config = dict(
    n_layer=10,
    d_model=384,
    d_mlp=1536,
    activation='squared_relu',
    positions='rope',
    qk_norm=False,
    attn_scale=0.0884,
    bias='none',
    init_std_qkv=0.021,
    beta1=0.9,
    beta2=0.95,
    final_lr_fraction=0.1,
    seq_len=2048,
    doc_mask=True,
)
MLP neurons of a small language model. Each row is named by its layer, matrix (up: input weights) and neuron, and shows model dimensions 32-127. Each number is 128 + 24 x the weight over its row's rms, rounded and kept within 0 to 255. Numbers have three digits each.
Before each neuron's rows, "fires on" lists the tokens most often at its 100 highest values on Wikipedia text that the model never trained on.

fires on: " P", " F", " R", " Gu"
L6.up1406:121179138080137083152178096146115123125130137133165087133117169138117141085147170134123151154105123153134093147134082131160117137125131153100119097132121189123149155118134115136102150132132167109119126150105128090108123155094138125104143125116079123110129144112128131150138144130107110151

fires on: " F", " w", "w", " W"
L6.up831:125113155084098133137102118110092129152093139120152124120094169105155147102114134094119142123140127144157141161118160138112130112151111106099108095136106160136158133112133092136121147140167134106137132155098158163126173088173143120105114176105131129114078134128181103098159119174110148117

fires on: "\n", "i", " with"
L3.up426:111106154147179151170138099134121119143083084168123117172152100133125135115166136125149142123148122157148149146128107102097168105124105114173135111137121106122080115124114154101110134173120102082152074119123146137169113133089146168126186126118116142154090117126135134122172139134142142108

fires on: "er", "a", " by", " rep", "ed by"
L2.up1003:105123118114130097142127110097111091200092111111110111119162175178143150112105118107113148127133126156106136115092122167112124140153124130133074166146081156105085148127151117103120133110133132129117112089153101176152141092082130126119131107148127142171123151146126143130145157138165114138

fires on: " C", " | C", "-off"
L2.up894:188142101113158126144185105093150121113139132120103138125108150171130153067182145138122135126135138098154112133168145142140097106125148115142178149100110108111142136113155131144123074145135132157118117145124119109143160156131096158100110134117118130096080133070142104098150102160100113147

fires on: "1", "2", "op", "ab", "arg"
L6.up1346:134105114140137137132146097117103126102125115116107129141113173147165121099121148150129144115119129135143147145119113129107129145118144133135111138111108084138147099116136119097137113104169195128144168158112106116155104117102100131147114105112117138087163168163117121107140114116075121126

fires on: ".", ";", ", and", "),", ")", ","
L3.up196:127135139175111100155110153144090135148106123140123139136145109183107143115132105125103120139124096100117114119175105124125115117168133079133106148169111105119124099105126081091118126174104137139115147167152127127133134127111138176120152135100119116133112126142159128116130126156105139105

fires on: " D", "d", "ard", "ot", " Ret", "od"
L3.up867:117104131143125122090156080100125103150158135138076074159125116133119121157124128155098135181095121161151150157107081121098143169128128129166148137122158106114182098123146153145135143121129142123144124108130115091124111123141099153133135105077161154108128146140119149181117140149146123082

fires on: "9", "7", "5", "6", "8", "4"
L3.up379:073173117094142120110164115153138114111130111155171128130097147094126144141091141133099174151122166130122136138117132099118108163163139109084118130140144129143074179134120145119119111156172151140126089089120086139095168149162152115132144158152114144112087110139166146116122143164111130160

fires on: "h", "ed", "el", "ut", "ot", "ard"
L6.up481:106127131120170120106126086119118141153146083154121086133102101165128107122133139145165138162154147138128136106122124113136134167076144118170118163169137111084145132135108156131090142116090085118129152138173155088127120127154115102198155123109138126097127100130141078159119140181151142111

fires on: " cl", " Cl", " law", " E", " sum", " arrang"
L2.up1445:176121107141162115140127132126110151123097138122134159167123120129099149094103110146135084118151088113124115136141113136141131133114141127115146112124148116139126126114063139129144121105118125154089133120109133099109133133155148138146092125114133159102153140151132109131162145113123158125

fires on: " on", " On", "ed on", "ure", " F"
L2.up817:137105122122092105147157113138125149170098122172151071143148127158193106126148142135098122155139123107130123142132135145124150125126134170127118157139157103149101105120108099121102136143083137135139136109152110146155126151140140123152158142132118108141103175151169114155134189136164145090

fires on: " comp", " reb", " sol", " ab", " pro", " ass"
L2.up66:154167188114096129144126105121096093174120113162125149156137090142112131152090127110140199118091102156106144115091117108134092141125113122128128119160125086138075125096099079125121139142161101137150115114192099140090136097152125141100153100120149138106124152103092131127132169148148154066

fires on: "5", "8", "3", "7", "ch", "S."
L2.up824:082119128070126145134142096109127139123145132137076127120117163153162137136164125104162128121128116134129150144051120094124129090116126104164154105127106098120110159102098170144151150135104122125179103117143180079119140154087126127128113182089125146109127150150109134107108125163188161124

fires on: " (A", " (I", ".", " (", " | ", "; "
L2.up47:134121087113179126123142126086097163175097094102147103118148142129093135125116108111131148157171122134112180090162109148128127097135150109137150089112114138111154088121124127093138099148099116164094121142130145113167193105132162128119179151154115143109141148144135110128140113151115148155

fires on: " h", "h", "-h", "H", "- H"
L6.up866:163131155094122128146103136124111149163096104170109108142149136158154110133126108142094117117127139130169081094144120152123162141110138155119173154139121145156088115108156072124157146154095132130133106135143127125117144156133141146100133098149116128146155137107119142126101148114207123126

fires on: " Ph", "p", "ph", "Ph", " ph", "Th"
L3.up394:110140122124139124121132091135081176142125099108172110167153135095149123126124106123139103123167161122170178095126123180118135161146120126122153147095146118090115136119136116086101104118113113149119110144138156110144085147116157100114136110130134098116106147137167152141090156139110136114

fires on: " ex", " produc", " host", " own", " occup"
L3.up481:136081146140104161157168117111132155124109091114138119143134115149111138139128151153157126113104092132113148127135152116106159126122100107144132124139115156132145125130118111109122123128118128173210106131136171135155102150062106153140107121108140141134145108100116133112174135128148148114

fires on: " | T", " N", "N", " | N", "- N"
L6.up161:158106131132114154110152117120136115144108131117144125134125118137108150096112119150161128157111107107123134119099149146150145135144047128145080139144125132129118093145163112074130111171100108176153107112147158146152109081106129162144179118113134141152158148133165114119115131135103140137

fires on: " up", " sub", " t", " b", " Sub", " down"
L6.up1340:141159118103150104122103126120124108177112146160142162159119161182113123124110141106129114101100146128125140142140130113156088120109129125174153135129131108117093132110108108141106069134136143142128106124157112103124103042117141170174146158113145162114143169119115115091129130137169160079

fires on: "ov", "V", " touchdown", "urn", "88"
L2.up1389:125140193099096110183179087125119144109133134133146135148098129086130138118107107138149159123112153095133131120146186111168095111135109172116122172154090117132125134133113157143130073176151116152091127121153154129133186110116118158149104182075159154161120109105136110160121144234117130133

fires on: "4", "3", "5", "2", "7"
L6.up321:094179134154167157144138092120124137121063122131143135080077197084081150128130112131115163149130095110090149142111130121121104134113119173132110143141145140121117154158115157103124133131110124129107093136130091112116172120161154139160155128106127169120149155105159127134143145153077120153

fires on: " Mark", " Paul", " J", " Mike", " Tom", " Jon"
L3.up1347:151099112130127104105156111134165139138115153146141134106129167110147153127133109090074133097118114123175120172124120130133151160147115152138130133100151147062073131115097113140123119166133123173116124139169115100131106150145127124104134103093173129150168158114143107090104105130166130115

fires on: "i", "on", "ri", " Jon", "o", "en"
L6.up452:088132129122146146154127137136146148159121147137125097095170115166159153142124143106152151124156136170118138110156131113089148148107135142143106123185123134144164099107121118125140110100155150116161140177113162140153113068099126123095132113113164109144132155135133107123124118098133132117

fires on: ".", " In ", "s.", "er.", "In"
L6.up1065:174162113064127139145140079088145111146098140179109147142092103111130155100141090086106128138113132118135126135138133118123134124112111088137124094161128111154103077060150122127151133139107100134155097137113092125159137100162098132122119183122122133113098105151116130139150112124150121109

fires on: " f", " p", " d", " s", " n"
L6.up566:121089128088160093071181111136120141136089103166149139142113117197063132119113142145132118141157113112162138177127159139104136097137107136154092153129128119110151125175096162125076097125120169099179141142090076104122146142120153124091084157138127156100078117136163128079162139136131129137

fires on: ", ", "1", "st"
L3.up934:162100159121124108086125126119158132172130136165160125123136092133124166137150115161143170155132112156163141126085127119092117096123143162120101144121101090124141054101128083132120128088165119116135094183163067143116097100117117119129127128133149107126144107106153119133134158124098114120

fires on: " Re", "; W", "\n", " re", " | Re", " | W"
L2.up1037:131123126093139141186192138128126101131114103100183102130153160107128152107092120130146156134159138115129140130163160118102154106158120130155165151113127109129098103125162088100134106136113133160138148104165091123175198094104155139136150109110121148113093191168140143110153132138152161136

fires on: "y", "ar", "na", "onna", "anna", "a"
L3.up1429:101158142093145117132152107127134159129125174115118138179136098096105163134141130104140125128117172145088106109139159078126147162166106131122178127095134132146148145072130158138148114160142113093178085148153145128123111130112092139149133124146147141143146099143107131102112139085102139095

fires on: " g", " | G", ", G", "| G", " of G", ": G"
L2.up1263:178074163132110117100143115135148129127111111083138112148084111109103143140161106128104158189153070125113145144083145131115145141139113094146161113160109114068095126120143109141093103126106141151124098134114133114144145156107112105137099125113147166134150129171143121110128133164154129142

fires on: ".", "ed.", "es.", "s."
L6.up1165:166139129115113125159140092106121132152084157166142078128117128097146148129165131078097152132109138136142140097118105125135114121103120135182152142161088125145097070155134124123147147142092114133161104140115083098152173142128117114131145123080130106090121146134167171099111146129155138098

fires on: " at", "at", " At", "At", " at the", "h"
L3.up963:148101154164156132151142125096092124190076165129123154152130113130145137160118095141119148165153096163117136120077149136136165101147122101147110084137086126140143112106092047139099109127099125133125122139136155163140111119121127102107155115122108117099154102112136126115094136126117164089

fires on: "D", "com", "-d", " com", " foot", " \"D"
L6.up966:125125112140118165150104112070101168164119157114149104136097104106119157088153099111084117146082113090158111134134137111135180131118125146118182129129131120130123110104138128134101145127153173142162103093141114129159137115141179144125146125117170177091128178134151112171110178091103149108

fires on: " Ph", "th", "end", "ase", "ph", "oph"
L6.up217:165149129115137117125150073107099185144107168145139094125135132123148171120155160159096132152123130114123125126146117133118100154165144104127150152124098159106117125113119082138117121163138170134129155140112162132115115116110187109076113061130121139091105202152130164150109180117123124120

fires on: "ag", "iz", "it", "ing", "ot", "On"
L3.up29:131103131084144133141135117089099117143092168117135098116140103129135138115153134190158130128113163146140131146150114106098156167130138126095126130112105133100174130090116093127092076174123144128158130154134101125134072081134141139119179127120089093136105118142120140123144124146131089111

fires on: "%", ", ", ".", " (", " ", ") | "
L6.up626:127118115118110126145130141092106116114092158128150153094102131133156128097121124177148179132092113116118112082136137134134131093151137124130127106178138124131136124176168100133128117155157118183104118155103123113131152140116088102095158136105171121133164141140134122127113162146113158172

fires on: "i,", " tr", "i", " or", " ar"
L2.up1372:151145116114065115118145108128150087187134137138100119162119176140200109141148094100136144122115093154097149099098131153108106128132108148141106106129083138174128147133098078087155114124150102156178114112119103169132121107114143136130149099170182114132132147153114123150132141095166154143

fires on: " to the", " at the", " at", " =", "rom"
L2.up786:172099153138129146198119137100113120155058169153076109118115164113124124135134141157122145147137169140141140118121146139119127093148131135157135112160135150130131151122114107123083098124125096100120119163130156109119111162136103158154143107142084127154075132167104117119123151124122144105

fires on: ".", "ly", ","
L3.up566:165153151161088156141139127121114129152076123150075114097116139110101103135118080093119173154086150134112173152145123129147132102138113110122092109159139085097126102133137149143128125137116125130132151125114144125089146179122113154155141155135136112141156132146119141100164129187126120142

fires on: " acc", " out", "| No.", " ob", " cont"
L2.up1106:144119111117140142152152149105121140171128117111114105088128090159115145114105111160117115159127132112092100112085122127117159082138140146145111138178090128125101139165136104120156092137153135178138107108099149089127106109120157165120158124109120147103122153133118115158130146125091112117

fires on: "."
L3.up671:100134126146130109155142147115079114162088104124128115099153127150146127118116083149108138136108120090142138142159125144170116135165156111147119153153130139106125097143111075121098108149117140190081134149141150102144158151105157156106160150086110124124115119133135124116123129134076136131

fires on: "H", " | H", ", H", "- H", " of H"
L6.up233:159118144131100151125145162113111123144127118143125131136162144142104137098168130102122137132173125149163081153151098156139163134108114067107137133170109118130089143134088115071156114160083181137135114096179163136118159145096141151133080111122096128142140133135149115115096147120142133095

fires on: "2", "1", "-F", "F", " used"
L3.up720:142124139079095088133158117067111126123119125140162136118171120122175138116133163138144135099119129128145120108118130148171093114119076165122116175126093132079133154096140112111106133152122109136121109154186103124162143154145131153135090155149146137117128154116188112136176133151097164126

fires on: " g", " n", " since"
L6.up1279:122149155133164110083118125103122130114111141149127172118096114175110096120127144137103112141115125147119107172129146133132129116119113130194097120164096096093163182116131096143108131119095131123156154143147110128142152155153122094114114120127098129085070189125165105125139193132161127072

fires on: "1", ", ", " March "
L6.up1358:099123119101162123117121129098140128112128180122112100179094116123131157118151101120136130140149168148122156134110136136153124108114154112110140143117119094144149127117084145101132101125155156129138149182122152107147106111126140147129133156131092134109131171152118164148133134120145091117

fires on: " form", " Leg", "ev", " leg", " | Date", " Liber"
L6.up162:149111138093128157130159128088144149141116157138164144124117134135162139137138141125135118131088138128138139086164140074128136093138148114107118155139114125094116160169109117116084094131117147134154142156150117137131134120127063148143109110096121161146141134126117120112118119116158182092

fires on: "s", "ing", "ed", "ed in", "er"
L3.up977:131148111122130150178129128160162097162075091120134140097116121151157180101107120099130127131161115176138147126133117149062162141117131125137089086145105095124103137122146124083143129117160090131148151114134135109145137135068133160171173143095130085140116108144122115137174148164157106140

fires on: " to", " she", " he"
L6.up908:104155147136065158128122121141109124173099109160117132152148127132115148111132171135111125121083098106160157129125141163118095159124112158166149170147142116120124089126135124102079127131105130098160097143140095123114117085123124100145165107151149103140148124162146177115142154144110145120

fires on: "0", "1", " well", " en", " b", "3"
L6.up697:179153128149130132104148106133171122115106127159138088140133147116138129129154121109108155126137132114134120120096163100091124143112125128109166155146150104095115119118156148172097099108124161113108142146138133137137139141112152131140148114116108154099147144164112104112130167173125155118

fires on: "ens", "d", "andidate | Votes |", "he", " don"
L3.up857:141103152084105073129127120135172150135126132120119082161117101118116118116098143108135140188143134167103150156110135117162137127120111124120146084117132155121106135074125102142123124140161102086135125105137107115130120114110131134153097128096143134140106132140179114112165159099147134112

fires on: "1", ", ", "==", "i", ")", "hern"
L3.up287:122143206137097124122129122115109122157150095147143075127129098116136138140146134121118146132148159130134134117090128122138154133121125136149098108128141112132119117122129124113146140082131105115116116174152124103111116128139093094109104119108192111128127092150144154158142139147130133148

fires on: "att", " Mark", " Marc", "ike", " Mike", "ick"
L3.up220:130097159113122126151146097118127136153124143114120143111127153107159127111116135092119103121127137140171101126096114135135151130164097131124126142115111188105157147098106101132155143117130182178171132167130108120166092096093126145157097130137169137154159110120169123121071142131122133133

fires on: " | W", " w", ", W", " W", "-w", "W"
L6.up451:090101189111147150118136098106108116139146136133165119136116154128138122109088081120140144133151146111155151115136119080114152113128115109118147137104119129142139139137136103147154096169121117151123194136130172140128125115118127095086129147102090130162096148166114124110138132168113227120

fires on: " |", "s", ") ", "s | ", " | ", " "
L6.up1111:154104114114154151155136098130148117176125083127132116139148103111139141145140141141141136106102141175175145072151131129134124142071151101091153102139106119106129131162118134106172077146099121169171121112126091117136119134118156179157129100112109122146178115124120119140141152095096141128

fires on: "′", "°", " | +", " (", " $", "."
L6.up248:143089111115094127112152110119171105110086135135115097124094133115097153101111130131112162095094084110153113113108173130160130129102104105098115113127156125115070117169149121128168118135089129158210132120106133100129141150124163128139116113122163101138154109124143078105137119101110131085

fires on: "A", "M", "D", "U", "B"
L3.up1374:130123176087150145121135111127130097201056106140167136133159108118127136122147115133170152150097140174112143109100100124124112096092104151110117122156105157110134101128123110109128097148140168137116125138141111111162106102130073085157144148117152115135170164142129132129089150131149172138

fires on: "19", "ice", "18", "29", "ald", "ac"
L3.up956:117139104101091143153143129097163145150151097122155150121170128121098148073142097123116107180121124158111087164136117125095139142145120116125090104146129138121118103118162094145158153133101110130127138137133110123124131122095132124154134107103068090165165063104143181156125112128164122123

fires on: " per", " scored", " goal", " goals", " play", " top"
L3.up1096:091161127145157124179192121121147095151143127116162162107133140098087130127107136147099135122095117119156096132144187139186099129168099116145128120124147129120101113092135127126145113114154094123111135116152158101129118167110142157108078168079139196098133144145136147103085154142124141170

fires on: "u", " She", " she", "he", " '", "0"
L2.up696:129133124086117163095129117103112120151124103111128131132133094129143151110100097089110143156135129130143178116162137168101117147123145128160096125128076125117144131110170123082097105143142133129155156131157092092123141100146158105150181103137110125084159140117173129127173152119128134093

fires on: " G", "G", " Scottish", ": G"
L2.up1519:135149158151146153106145090169154113141127136136091150138081110099094122083143088113096165129142145145141132119118119144147120134187078140129186136132122139104136170082151135107152137111111123118113139135111119120151132145129114127125099111113139142089160114122136085095149125139147166111

fires on: "un", "2", " part", " post"
L2.up999:177121113086144082157115135086125092142092139170138150137139173120142129140122116128118143134150093142115114158119150140151125132137059117158116125138103107148058115139135146145122121113144098121194128104139138086115116126113102162123102108124173147100103136126129156105151136128124102117

fires on: "; W", " final", " W", " wins", " | W", "\n\n"
L2.up966:085157140105074166154146110116125082145140105137153122170118161088094132116078101139088127148155099143110129121185114130149119154151102126138151129142135129137127097122148076121128118153130102140147100120157149105147164095114145136139110171147132151110123163129130151139103155147121123126

fires on: "==", " ==", "==="
L6.up1492:113140114149123097092142111115139116146113148100150111125115147108146113104123154145118151114147123113119107185125153127084105117108135136170141175088101094145139104124122140138148119125147119111131089168122192113140129111108163156105082137123154109137092126148141123146139182116144115108

fires on: " W", "he", ": W"
L2.up1251:084155154124110068114139093127122086130115136190146089156122149091163150112092164139106146119141112149146142121102095151146172126126124099180131128132124095166081105094090095138143132127140111128142160173128133122130132140138118124119132133105112144110097132149146124111142138171162107093

fires on: "'s", " His", "'", "’s"
L6.up398:144126127104151094179177108120151117124146118158136142123096150123149108144116118183107128114160138167112103143103119101154118100161134145118122137127115132091147154129134132122141128143123093152127137172138176110103117111135136131104069156092124153162102132108113128147093151123155109106

fires on: "a", "our", "ave", "in", ": A"
L3.up1348:149114144106138111110113116145106164126113108148077129137147130156151163130086109111108126120153171173134114185120124100113151132103130149166119124100104119144086110091131119123133115088113136146129135162153084136115156072127106177187136099124132118103177140167169135138121146142130114117

fires on: ", ", " on", "18", "es", "19"
L3.up128:140138131159159136143173112122096122173143107127183104177107109125093171101146114117139098156107119144134112181158155132117135103131144136160124092154133161141137131128097073117129162125097159132140107141131187100119130150101161132118152138123109117111152088109201134134168139089185145151

fires on: "G", " g", " G", "g", ", G"
L3.up139:190121141160150118103122145132104112134113118131138108170138151104093111135152121139108119156150108113101134128123150134139107119136111109169154133121078093111086137110161086162081132161099111120114133128124113096131158137107101089131095136132127166105118141145134135142125130119142117097

fires on: " | ", "s | ", " ", ") | ", ": ", " |  |  | "
L6.up1187:130120118113130158118109108142121109143078093134119164171143137146137117084139139125119148105107160138176112150135188087109107104114122099110144137114120125141161130121138102122199122154121113120138128171158088120146122103118132157120121105085116136095149096121166074147145172113112128099

fires on: " up", " sub", " close", " down"
L6.up1467:147132170131140146083145103086143151170139104135120090121152118137129129130140150110139115130120119130176141112164120129153152066147128127133133145102082084150101133163121108117095092104140184122097109149134113110103113100109126142176124139143140123116134125105094150101116145150139149126

fires on: "'s", "'", " World", " national"
L6.up1288:144099113084127135135140124160155108119161162147130102138108173109162115129119139173137156112148163118172091125113101106179157100138097123134177100135135140085120115161079092126100127155085119141128155138169176146164131125139131111099138132118129089165116124084164123173065147097116162123

fires on: "i", " Japanese", "u", "o", "ima"
L3.up1508:122148151143096095124158122128120140160100118155114115152172146142113162133171097111123158123167108152095168115104167148109168130105098095166117120113148109084108105114132120082129059141108151158136116134130148160151144149063128174147096122106132112164114141122119139120128152130121136106

fires on: "a", "stra", "u", "i", "ima"
L2.up939:110122122081133133161150108115142140127143154106153162108099134120128139132121112131138150133083130127098098100129186108188125129133135108163116159140142109153084080152118067084109121138111125126120119126147165128172130140146136164157124120122121104153134180118118116150102156146185141149

fires on: " to", " may", "s to", " always", "ibly"
L2.up904:104122125079108089140152127149159099163112147112145131114105171134165126097138130145099162122088113144128115174120145133132098136121139087130116110173120114057082115143126121111126134179125138119133125153155164126146164098137105119124121116155151141157164118137107127158150153131116121123

fires on: "S", "1", "M", "IP", "I", "B"
L3.up48:145117162090141122130150134137146155123106099177127128105146097126118108125123100154121160139129108091119158133106111095143070129137091100119114132129151160108159122169139137113135120168163168157124104169094139145125101152156129073111120163123148113125118182114168119137118129159129153144

fires on: "^{", "_{", " km^{", "á", "ā", "aw"
L3.up262:100127199156136139165153135137155138160092139120107159157133117133106133156154146111126139128131170089122190121136146090106117130124101130120145141160163121141126134143116114110121074117068138160146142188149091178081136145126096115149141132152126099104158103113183103178136107108167160118

fires on: " released", " single", " review", "self", " release", " World"
L2.up36:147134147162126132167156124085079141134128117103123108154139157101106121151120094126122134139147171166167118125159156062116123132137159113106117144096094118073119130121127119109121050116137086145168113140150158136104175140095108104117130165121090139122119113141139110125088132158118168133

fires on: "2", "1"
L6.up1479:131089135130120119112154112122119114137116160110168115155116106116141118139129148133134125130129151110134102126161173138141113139131129166116071137108093115110087194133157149093153084130140143147116162135156126120091152113133137139145142093142110126117101149109208149162116131130057135132

fires on: ".", "and", "ter", ",", "it"
L3.up1181:112162144159132158107143140143119129192093092139121122113160123128132130162134102112126167180140137128122132152130123148092141118143152115126102117128152115106135092115175098134141129133113139127109159112138137137118141142104114139122163155138131093142169134103101122151101151163144121121

fires on: "min", " pred", " ref", " Pe", " neg", " conserv"
L2.up769:161133161149127135133131094134118130152116170134115116144117110127096112115132154092149137127157157146121162154150117105138134092135142152108150152152163129103109096136112070131118088178139141089137166139131103144197127125155067093170166110123163120117128124115155118137078122139161147127

fires on: "ing", "ronze", " Silver", " Third", "]", "er"
L3.up542:139147133114114158148147107101166109156105116129109110139168170098173139102160122156098161176165148148151140096117138115083148150096072115107102144151137074142106123104093131136164099125155106130162134155158049132147146099143135120163109142148113113110162125170121146102129145172159113123

fires on: " com", "com", " Com", " im", " child"
L3.up274:144138166088135141146112164132080131143119123112143111135143119109114120106133119145117152108146159095145147154135152138103184141114125118139137143135122116121141092096145125128130109066129168138107137131146121136116113093105136140100155103113135137140123177139103129132155184109135126116

fires on: "s", "ak", "P", "K", " K", " of K"
L3.up1473:150116123140105141147129127131186149154111092075148157141127109152077168135160118170119130142145096146103166116114120122091154118145110148137087112161059125129115118112163094112144131115104127107134094161159134117119117110145105112145154146108160152109159128172174174116118139144114132167

fires on: "i", " S", "ure", "u", " K"
L3.up134:117116126142148144139134098094118106132159148111117121119151069125125170113126159102157103111131105164129117119140141135135123104124144125137162139101108124106164137125125128106113114124098153107096143141113136081176114096141091128096123133203103092160092100131158125139129118153110093099

fires on: " | ", "r", " (", "c", " out", "l"
L6.up602:116107098105131127126121146125109160146074158177124113136120131127138134142089135186123141123096126111154136128111150116086116149107107156120109123118133103146168091117091091157093091153125160155124162101132111109134110136135144078133102144103114095131164126152095139155126200127125138152

fires on: " fl", " Fl", " col", " fac", " Oper"
L3.up534:125122138107175140158133107133114124138124110105129115162112116134160118113132188100156119096119130146160159178123082157135103112115140117160107102117142112133115120138103110120072112156121114115100135138146096137127150115094132128106097144146109119152177085141131127106139143137154162077

fires on: "he", "ou", " games", " game", "00"
L2.up414:137164153118100102179126142128110091132134127141128183129140134089136130095125111126147159108115141130167145149102081096125074135125111111109152136123094181131122129099136140128133109113122158147183142133148152162146139161093131112133092137147160154128132146126168091135098129136123113128

fires on: " (", "\" (", " | ", " |", "s | "
L6.up1345:119098119134149149117097116161093147153123147132137113107159125163095124148152160153118138143133117089182148085163166100101172149098143095092154138106140124090127125144106098152088101151101159128156130155127119138130124155113115176117114140107127104124115143143103112116114153131142142110

fires on: " fire", " draw", " built", " run", " Build", " cut"
L3.up411:106168149059157127143134138128127110118135134121138150119115158146097163119135107151125132111147095077120120121118145102137158147133118053068146131166114120136184174121131130100137116144122125145105146114175152124134134080138139108137145148118115137114145146142161095153097139138148174153

fires on: " to", " & ", " &", "s to", ".", " to "
L3.up488:144164124118100197138121123117172135180100142181158131158115124141170100127137086169082148164144107124115112119079138130116119128134122125145120114153104083055084139084129110103138117150148132087112107114129178119133168157098072136128136156113208151139116155149136178161105153127156139129

fires on: "–", "16", " record", " Record", " to", " play"
L2.up1219:153149140064134102104151130133134112126106121130135123119138134098107121111133154112110146152112093140102129155108152122136113124160096157146182179128136107149136144093169110142124135157153082186093129146104142138138159112122112115097120171123164126095132121119129169186125167190147102124

fires on: "ing", "ed", "===", "ood", "ly"
L3.up33:155152122177159089153130130138127114134114184096133108115134117145141162160142129139148160112137079079193104145120137127158165120124126145077109165128127068125109129126086150130140110115102109119106112164148164109158197151131164127128083121133113148133110140131139105162120138093103134096

fires on: "ang", " United", " Field"
L2.up132:113154101124132137154183126081106154133135164134121130132136136136135147138139107126151162115117129178130126134169102094160136149179086115090144103130127107109117166131157108130107126134078123138127103156136166138186159156112131185141116146098140157068147137131131155157131159159105113084

fires on: "N", "- N", " | N", " N", "; N"
L3.up866:119125120140119123105119134132172104145159139096116096143119149141124142089122119143104122153104108107171117154139160141110107104141123109166122153169125144102141098147161138112124114160099098151146105119106144116159135139110160139098155113095099140143121170153151145156121128145154133166

fires on: "u", "-L", "i", "m", " du"
L2.up421:139099173117151088150151082152112114154120119125124143154123114146103128097149117128118133098130119122170132152145115100093133131131116106179112094174107122146109118139102122153103146149146172149147116163144155096129121172112123160088130132144124131140132129111172113126144152121119134138

fires on: " to", "land", " both", " first"
L2.up1070:116153147133210097144135132159155138154150118136107107122145152106179175103166129134141125102099198142135140151169120134077115125119137127098106102134113111140087119076134105119113087127127093136167134167134126119177118082131110171123107138147115112150109104144141119143127130144138131143

fires on: "ate", "ity", " | G", ": G"
L2.up1394:149089185117127109118145141085130130165118127142134082150147124175114125117149086141157119128168122093111155118096120155117121099129120103182128116163120115132141138108150084136136110109115142110113124164107099129128127119126110091128110133115199128138174123124158167122127123179140124147